python train.py --init="trunc" --init_std_up=0.0168 --init_std_down=0.0 --train_tokens=582100000
MLP neurons of a small language model. Each row is named by its layer, matrix (up: input weights; down: output weights) and neuron, and shows model dimensions 368-495. Each number is 500 + 25 x the weight over its row's rms, rounded and kept within 0 to 999. Numbers have three digits each.
After each neuron's rows, "fires before" lists the tokens most often just after its 100 highest values on Wikipedia text that the model never trained on; "fires after" lists the tokens most often just before its 100 highest values on Wikipedia text that the model never trained on.

L3.up841:503497506474514519496531500476467501465491495523488561455493525486452494515492524469476529498481559514513458487492470492493434488514508517553520507496522482526502442567529487472531540527547526534475500496484506502512529508525469541509517533500509485543523479529461514501465516467479518518488523477521450495463470551493500454489524442518538484519491513508482511509524499484532519463508
L3.down841:474477533541524446550514502507496549474491487471462465517466497488498478534497558473528508579513473483522496491499509490507502496525515539491502531448520568489513484556495507490547501501460475496495486499522535525485495516506500515459491515517500495516533494512477487499479467544490475510530500576489465517442507508492515482520471484518491526514499487519456511503471498494521525461534
fires before: "|", " \"", "\n"
fires after: "---|---|---|---|", "\n", "|---|---|", " chronology", "."

L3.up2177:523494484490513501498519516517473495504524532481501480601494471459486487477492498525493477483484502497498471518474489489499490482433561448483468479499496488479520506527502489478496496523498538482506515478513470511522485521484511531515449537490521511495511539518517482510547477489477552406499518532488494467502457520547479504510462541499503488475522502509463497517503513487485518509516
L3.down2177:511496492506493510486484507516523497494489485507496499503502462469457525490478523481513498470500509489504507503510508504464536466491473493502502479501515547512472492511486536556471502500515516489571543487494493469436525480466503499506557583521519523483519540480492480555486508496495502481495523527503517480581510519498500501517498522506446483514513496535506535528500501494511520490495
fires before: ",", " to", " are", " the", " is"
fires after: ".", " In", "ly", "In"

L3.up2275:477520503505506469483494492465500506530471466492420527508498481493490474479491489528506534502491520450532494512490518449509510502476537497501517529489483512472479482511445490498496510464533482509541557490477511494529498521527508535510488501463460440530520513477496494489469520489541490490547491511522512506502542518491495504529517484488469491535506475504536510506492524469506522490532
L3.down2275:506480482497547494471501545505531474496477474523505461501498486496512505542522516487512543507517490459549529504497503456444513505520503498499480487510517521511520521518505467495523502516494481512475528491508532487490523491505496476516457522471496488512469505487514549464537507448521533490523525560490490459531511479533471486510513443478498505484534495524495576492520506503514488507519
fires before: " a", " of", " to", " the", " an", " in"
fires after: " was", " is"

L3.up357:506480522532473542546535468489453503504493482512554526480523451483477505512506475530539451539495503483469468485499479491516472526489536513508547470452499543542483487484535481524508512472507515504478466492483560512512493499483508510518485538510513489497497497533465501511520519514462549509488458474512506462502507529456512525505520521451493498545528517509512504454511498510494470496522
L3.down357:486517500510510494519532499500467501484489490517560489512457454492489532473527500534518515543470471542508543518482514485511488505466473508492526527457511582485511539477532500518470489553525495492515433459493515526527460521494478515507472508508489447480442502480470487475534497506495513496498530518502506460487522499509507500486455496505446510523505491510511511500483488470533560489527
fires before: "."
fires after: ".", " et"

L3.up1324:478467482498516529536535465536475461503564521444504522526516454529511496527462525502501490477482536483477486495466463473555501516487535488531452500489488522509519487449478538461477458545451481481513495462514512504478458473474503513539460548483539507489478534517499485519501501451500483527519532471514513487508542499507500498500482511486509509499486503535504485477454505494470514492528
L3.down1324:514519479475541472502498530467501486479481518515528480533505505497488517514534478480513465490532479491512499476542498475468494509485545508487499460494481469486495507450489517464529498512491483511495511510487526506479497495470473497520496526499477461503502519475494491454492516524511516503467525503507498519565487480506510474483492495509487474473484510491491542503530513489469487495526
fires before: ",", " the", " a"
fires after: ".", " However", "g", " ", ",", "\n"

L3.up1633:497504492528521466473516471520489513466499513488491512543479431485527494465491519494462489482503516478495531531465503534558527505493519514487485536457494480556512495502527485497500490519552525453517531531464520493513507494493456517516540526480509511521535507469467547517481504522515467568471470486458504502507483501511491521478533518509520498511546555499489475526487499492494481483494
L3.down1633:520529568474465546481449534531493507498484506473495513466509507505536523515494505484503480503488521522485531551526503485516514467521502530439542540477519444514545523504479491506516493505524488543515482479482480500517510476471496528508505559479481496508531472441489479527483526504475472469464517512477489477467498505487486465490562542481529543498464447530536474495545500482486504493496
fires before: " |", "1", "4", "3", ".", "5"
fires after: ".", ",", ":", " +"

L3.up736:470535501464497468526508528464467485465486542514470507483517509531456513500481518474502517447524483457483476493487490523461492446487449510500458466504476486489514460527473489490512525527457503465509504506512510461531505511489528488472494502496497481549448476541476502512480488467508462485513449459473545499442493501465486448495474509506498447500463513495470523504475499466500483501483
L3.down736:484461509438485512512518553450501498471520482498492528483453499494527500521523515559488489485539500502521473487507496527509556473473477521510463461521527542482507490504494505517512507519490452558471478522516499485469515530462474495508511523510485525477519498556532485497470494492504474490502509503471491529491571484484501487490514524509511456515501461520499482535446543477503505498501
fires before: " as", " year", " time"
fires after: " the", " as", ",", " also"

L3.up1287:487505507487519530489505497484503496530536530468514515532488452500516477465532511559490535525510543463470486463464542453444495496487537512475514541497527513512508544529458521523493494522462521498466500518564488553495506531509513501492490498500498586494506453505484539526473532462510524516456466513492504494514523527529568513493490459463513506492486501500482550477478516500538510498456
L3.down1287:438506482553505476499508495480488472493515513491511483549509501504468478483493527485495489486502493469529503526530527472505501509515554453487480470489497519481484516507495499489509493510526458497479510528481522482506492497487500519544534526528485517462537549483471518507471498499487537459560496513511481512512479481524531557537494494471495458487477493508505504482499491513487519441498
fires before: " the", " by", " of"
fires after: " part", " was", " member", " Succeed", " Preced"